From a checkpoint of a small transformer trained on Wikipedia.
Size: width 256, 4 heads of 64 (2 for keys and values), vocabulary 1024.
Architecture: RMSNorm before each block, rotary positions, biases on query, key and value, untied embeddings.
Training: a variant of Muon for these matrices, 364M tokens.
MLP neurons of a small language model. Each row is named by its layer, matrix (gate and up: input weights) and neuron, and shows model dimensions 0-255. Each number is 500 + 50 x the weight over its row's rms, rounded and kept within 0 to 999. Numbers have three digits each. A neuron's up and down rows have the sign that makes its largest values positive.
After each neuron's rows, "fires in" lists the words (lower case) most often at its 100 highest values on Wikipedia text that the model never trained on; "fires after" lists the tokens most often just before its 100 highest values on Wikipedia text that the model never trained on. A number after a token or word is its count.

L4.gate568:481448588471609530470452359454552609462535609484560465527538448481568438460507484471471477442475510486557449470541536582463395456548427506505495453465478524438433488513628490464472510507426439512486533546446416405465439504546467484446411419451485509479500488468485556485475477481366433533477503407563555473480490473527514487563533434508445474575558537493513502563422510472459587541529609456528513446465506474528459501518549482473462503440480498471462534548550520503461562567392491431559495486456618546581509484510575424421475488571490553511484503532477517599501457451493533597503506535502502480515427441463496577416466417451472446557448485495636456520543469519579585438401489558487525505395507536459489512566509513595564549416537501473508460502517564486500465546445449
L4.up568:481541495469476506496414397586561492502496394484501498490366570567434533473538551487449546556509495517459465546485558496602531540552459456611460494524463564396535400407493518570565612465537610481492470485542484437488437395609535446482511446489534608452468476548510547594566461457587505621463475512561509460557469502492448616530491510541542607429442555531503489515430470552523444515501394498493556444515510522563443577499470505475494505482518490514526396485524528493554506425492473549519525524488477437495400576567497545508511546499452451477527484535473624468482547534437439588558481424486549532486489539526582514538448508415542478457534536464544450482527495503489542524522481506511433522538541440503475475396532582412525447501582494603554480433500476567472467542466473
fires in: "and" 52, "after" 13, "but" 13, "with" 10
fires after: "," 51, "e," 6, "s," 6

L3.gate779:515565469491530452548539468517472583451505470448475532453525500467589449553474575489569434561550411443535473527513553487424430512524446437513471537402502441372454542479537536495441422522425454528485588460395449548510501517537481413503443558478556541549490466545551416540521581480533434401615557512554562492511578491501537549481457528556505492556456490585536411534508493534492410493595488527581443533493563512548548531521551634523471538474555505546469503430474546510465453523454465508487512432445463612577544453519534543480510477446557428586524468456543471507587479559446575487545448482442465514500430464535453560537476479613432497466530537469459462488515556406460597475474480505501491491401491357563482451528477522505478435479397505633526506576541549526551494523531502
L3.up779:448538472519446449567535442510475449504499540409547436485451569494520533528561449521443488438454398479535551533509589530541434448561431514500543374466444557522558510567539556590440527435444516511473575523479550527482550536604506527595443407497516474565479528488593597534516509471428528434499556484523493516524582441458468487577481506421418479555511483548591457488507434493454395569501528558487495553603504468521474495489555476455423464433546463487450437430581483592546455504524611581417521509439504542539489498451468510389476500461515547478492431468487411479467516536393586467433504451543487457437421523573449542442502539505514552576616542432474516486399492464498463444461488523395553536423472488552532447514539479566527479514437499599551494474486541523481515410528506
fires in: "people" 17, "those" 16, "women" 12, "men" 11
fires after: "op" 17, " th" 13, " m" 12, "om" 12, "em" 7

L4.gate587:539517572444478543469404524545386581446503511510478532498471494566490589498511576550487586454398484523542428522550450476394462422490466469454499586522547430547489525501562463512521553560443585539504485586490545547480513524661535487498606425421562498464533500485400505563519539438533436420540503534475435554500489504501551512559448556499426476507517560472540471458519530530484550495530494421534515486410550419565437446561544430508555502456510512496468450437515506525484565525468494493426473525427515510408449495425527536621404429524483431485499439511418479566589530560470448512537490498566457531339471533457486572603403451475505492536526455475462531510495500552487581475500495560468497485557558470588556511525508617448609475448507500506482478495441423548478526562446480
L4.up587:488450570506536540421359400458477538470487569410625508619492542446573408533489412476525517525519359556454515471511535489576488520525444430566428513588441536458458570458459543546472473434497468565412576562413556563464516523494533446541507505489508444509521588466491506486500562473423497492544573489520516459452542450545548534571625503411490460426484607501413506439479507537452482469422513511540526508434517447471551511458567498492424498492461510452540486554516485470551557462498479488487475498541415492518514596441505497416456474475413537357511456538522519521509498496538520475427452546510572462534491526473483528517545449493505585604551527412588369469475576470435540521563464453559484494487491500544548456453493531509551483464479487527569464572478598524471513599547487
fires in: "but" 36, "with" 19, "as" 7, "although" 5, "is" 4, "however" 4
fires after: "," 43, "s," 6, "th" 5, " h" 5, " and" 5, "e" 4

L4.gate89:498496554500558531564446502554481560491511576464516541510474461551467441512472524486418531481570591497536520533474435469578560448590495503592523465519507522427400417464451423465505531562441508479476489619457581537518556547602469473554559448465531605482447426507481565529524517497454494526596476490572546540561523530533520526524570494483426502467499472565480460517404551497493440450476541505574526522465554634507536397558519512490415490435477528550524468504547526534408599535446448454531526486477537538527534529519498504451522620491569547526408495526511568504516488481476402466505584505472458465453415460423469483503547418419456517541509389591469430460499466519470544350439503549509536501456543569499550489565495530568620463589578488501528482597407579506521525536527561
L4.up89:476403511425492496470464531533480502473418563462406406484520517473487518459405537465486468497503488583503498484577617496509483375439522470599519525544541415443405512462530541468550569541482477452474523420393591360474464460500515475535434493514376573522480509402510540505499422473569425491477578487464604507499472537531440614537439559489453514509496557451505505452491561524479420448501528447459459514487547436575446429457622428549491454497491413492589562588543504453471511481477493503553506554552459517457417406508492493493577429503523527495460438522453509544498457478496482550574447544528398449518579464593466527511530511507508518479509525567559571483442466479513587456524526573527486529512450540468540485437469514474580493531405462539475447510510473356586468517506555
fires in: "this" 33, "it" 32, "they" 9, "each" 5, "one" 5, "the" 4
fires after: " Th" 20, "," 15, "." 12, " and" 5, "h" 5

L4.gate10:481491453516538525439485516454567609551490516507436413518481456508544569433503590534457529434555483584609480550431482497550464475506456583543565498387408533464526512454510553607482442470442605522488472495503482430404529514537437383470562541511531473526433592491520425466488516503435500521455467419432410477540533583443410459525546443536420451443501544546450541445523532486500547466424462515449493465502504522501529526486566548513470541522508565445549510506561559470531635591510515523506419480499443462454444421494505544462583483525511539462405492540516523451413512400634517564559451489513487518488530559419619527565533510559443491489431568509535504532502507577577527454475522459526526429494616490446497522534577419474549464504501568447518450437430508433533529480509559
L4.up10:456541540639514424518512594446557516531522493464517560480453527483480431509486450587492481533520462383503543526548489532550486469619467558531544510460523506398405466428564553566490514499584535517485504470485519475440616425514501610485518422466594494421602511530427584490470563503480521483507501495420427473481389471536466548444478463456498509480459487574551477375443437486569445479442454524606532473492527423510454468533449468578446518456591410466590432502479507511466599509495488539499437529443441492452508467454479514530440552495459497553479563489494499539509471491530522513494556515498515488633493450507509504521450477511524583582523416527442565561576520488509519489444473458489448532474510522593455464517599519483556613564558450488546411471572412470641481536491483
fires in: "he" 84, "it" 4, "she" 4
fires after: "." 36, "," 13, "s." 7, "\n" 6, " where" 5

L4.gate771:442502545419449462497504489494556477464464437469609490512479545498437501535463432449456562438388384524508426540551552449494512409538500544471597494568528506459489471539517529519560512466537528482504522573554640522505509453534543528523484558520513615474554466557443425584439480544508489483436538511453582510450552480361581526493516545470427467507532538542478477498489524527511493525488510465600507430546508452431491538520605567437423558497490459472515390512435426478494513403494534523503506578517516489439498526444600532571557571540486436584523529449571453517448486496606508555474473543458532405558502552514538458574504504494456536463392557432534438567495473486422498497557455514549561463478494503460341568582540431550533455465422429479474535415518609539481466497505491
L4.up771:499493547393467398512456470521512593392473473577539503417434556487526498484513523502563515540474537551611528439556469483503478558594499452507471520456554520561505540466502477460562589498508549513514494581489593449495497428499474518431556458437593469430502436517462560519510466565460502519553412445528579484491472565557471473510563373481458511495605565533462526469491413599498537536388455505524514518613450459451515396447417514528485583495497454500526554596455503477570428582425564462406443459530577402481530513567433501482551541466427549513581513592521433541542541509489498527412556528535474485491414388480482498528516484531521435534488472502553548483527475453436531490473405543547479513459574493449514577581462534499513468612502461593551470511571497522540498451485449
fires in: "it" 45, "he" 20, "in" 9, "its" 7, "she" 6
fires after: "." 49, "I" 11, "s." 10, "\n" 4

L4.gate8:456497440433471533515507599577440495460504559509519469499413470408509497549523431520498485511428538477432448561507521521445468526488589472511453503406497499542447545436456521472589508490541513605607488572533568556580486527471485500552396503503453593464513512504444553435486470535520430588577477408478563468470497543428516458549573480499538449593466478531543502548468481529522488523466515490447368536478558520503488415485448513446473541532495565505522487491551539425396554507472555451489498417523526518469478528559620614559514502480631551522461552574507558595531440462532486462510517453419473474452578536605486530419423512442485571448482448449589487549558428452511452465609578560394577549492463562455564447443555520477529502522433458528548564482457480553522562532509510
L4.up8:382596514515581542407511551525495457440508539477471481489492587501471492467566492632520445515538547537548490526480511527503517436537551453495515431485472460533432475466528511571586537648544540596491481604527472493474494443593495514491517360582505523597542387512477529510503460448512487474533464543481513534446486443485547534474520475473607504492505490523568487473434507486522477527491568529435483514455613414449467495497442493548524470529409485547549517403492535466394465423454585524418526529466540543539411554455478483567520486499522485548507478467469568544496437469602441517472529511549429468540507582553608491479468516561471529527393417582500525402501475412494387581594469459490514481488581517518420494475461436646524461495476466535513491491495438560563484492567507
fires in: "japanese" 14, "diadelioides" 11, "japan" 9, "only" 7, "third" 6, "some" 5
fires after: " J" 20, " the" 16, "i" 11, " s" 8, "-" 7, " ne" 4

L4.gate276:578474559534512525472447531465438568503410476478580402401544511575506529490497529513543457543429460544578580448605490524555526432517511577483473607477426422525547451473525515570508421585494585513475508525496523483507496489522471519458491508590529586494448479560504521600532490474494475508506455459484621476523482542541492516346471462583461517427549541527526515510382523564398478508453491492458424570505516463497585559391442478552515548460472445500481472537516555454527448508468514531553480481489452636599496458561498463463541550552462593503446520409513532467513466452541440414479400522487493492553384501492540534472506479524380482409450467518462453565448525449536473477360431561528541588525562486554562466563523474494506537512504433489573472502422463517520493502425515
L4.up276:485505488386450506539462475480557590519510540476512536442537517481488429471477522511459540423472462602496422468507497541662595371581520468549513460397524492487613453491526441526490462507489522515581428495446544597437533502495483444428558509506505538526570424487411593538482511500529463575430422586503517494569505582466436502569549449494438511512455508557471570545505476441499429535448561475556602437518543527555444539558517561475489502561429481542496561442553517508531534422444485513475579468571578502505536500492421448497495515629475396461483395476512491542538421405516444451514513470649550473460529502585403526547551500546463502503387461501551532539498508542426558477557539561483508564496500576489552420496531548472495498480519468470533529477513550478459537465471576
fires in: "the" 36, "he" 30, "this" 12, "it" 12
fires after: "," 23, " where" 11, " when" 10, " of" 6, "." 4

L3.gate891:431465512524567458536507498528465486432416536614407530521474476569538396520543442504480490496523513465535477549586499554568484452552562527514491530487574417501497596439517613583382532444523540610450440525543502520529523496584485526490551507567520550527499493499523497504580528469394497566404519521580473508471593452573534466539409531516506452473505528520523574541504426453572455554483423513502491502402421470513414537492418558493535540370483530520473447505539509471559483497578536446509421458482538507615427444487512522427438502423475456400489541508566441454449517413515433498492491569506422503491542453541529525648497445542411552532514457409517480520549468514528553505470515562571456510455482498523499486526455554504399518471602507512590466468577457469592561527490454
L3.up891:491556490553525370551629483452485453536494523536472498508496500532520478590501406575574371463489490542470536544561479511530543456526533465465398489522479495556524540539562506564498472453466470564567456559505484500538485421516471434525519568486399449501467649549480565490531525525439502480499466469485570471417504481492565436495489489572514430438481509486537526597465482482451497510442435423494516578466582540442497572347508509563471504401574501468521432464472546449435465539481434519481449484512567562451455588512508525616532467517466558501527468545560500553477578425454534508480462517422400502496476453464541549374503522544514421489479512481458623581461478554541510412479479524448456472380487407381509497500477545523524536468409534572479529492569456483500461496398509
fires in: "men" 21, "women" 17, "people" 10, "population" 8, "reserve" 4, "members" 4
fires after: "op" 20, "om" 19, " m" 14, " M" 6, "m" 5, "emb" 5

L3.gate910:487541640522510522545517542479525535570517611492430561450465572539399493535486426507480424467513485511486517490560466451500576417504500554425485491521478475581411537489579511559432517478387528603558616490548524478523545525531567520542421524469485558447493554514429537402468424516490518414448551471437540501449501474543446598425407520469464503544498443439543479547447457532425476499490561572507506568503510519426471529541513576463472467469465412497522507520528380522565541505540561417452519453471478488504512503445506436426570416563491522577435550496489474475429496538488501485485455480508403472471499527585478582480452532554499587596409477425605539496460476534553460580566509483459558528537527493492521520542412563418541493630570473557407454590502494506505473463499449
L3.up910:514598459526510502428456587518474542482476452600404493451492583538551507457571375491515445534435544386534523384517506452454557541450508522504433539545450464431434449520468425549474408516584490538417498520542458491401533533490495462539473496573440501510522427572469434642415493476453525551498481448511451495547523538483480448489488464443521570577458545441494597501490543479570502446442463525486516526543431477392492536569496546503537510470452502454460511554551504485512540483597537500557471497571499499512540484537502488544612556504440386478559517529489454560463464553501450539451510505414496510538545482506573535552374442517505413527504464517491490491486464595541415519569509368457467553500525487418573429522423493486466454523528478501394372555439464529532492446539416
fires in: "city" 17, "town" 16, "municipality" 11, "village" 9, "because" 7, "area" 5
fires after: " to" 21, " c" 15, "ill" 9, "ic" 7, " bec" 7

L3.gate523:453516469476459477481474473512496498512509470438558568471480518451500497551567482554495472521456487353635636423478449509592488479493414539465447480571464502576551516569551548563512535438513485466453477476499618490542559455550560410523507507523486448515513558501565572485503510561429440470452568484493482571523535442592552521514461474478496542447454499454516502499487461541527429491538556606572576486440465414616572397555410510440518492501516481470484551494506634526542583495504451504474443484540505530516415443507529480435538472555476518519534479368445495501541400502450482478532559463556421455573472490498419538499500457516556532476420453520412484526515474506566416439468529414539504526490524497394526472485488561516460596425425399597490565482437448472516407420511479
L3.up523:488517458539550490523586480511506584442540485553413487519515463475421396474390483420563593483502448490503661420518599411513477501613451523466518496540489470541489527507423546543447583497498614481437531539539566503522543443606614549504557485425429419501523451554500434536460525511412497465587550428525483453519440586542428504465475583451464411538545469476472446436482455490542547509486509518579463495383538501446527537504482405502521506468471525533480551483533461472560592545449446523519535475482472504585509504435433523560568459442510501439436556529410541517580517506504491578530493475469532434527532506471502458565538506441415574560410462487546424481483462561534459480460374517500528485483536488489491563493470558473454515488425540465505451647491585505478509522538533
fires in: "city" 39, "park" 8, "town" 7, "township" 7, "bank" 6, "queen" 4
fires after: " C" 23, " c" 16, " T" 12, " P" 8, " Q" 8, " to" 7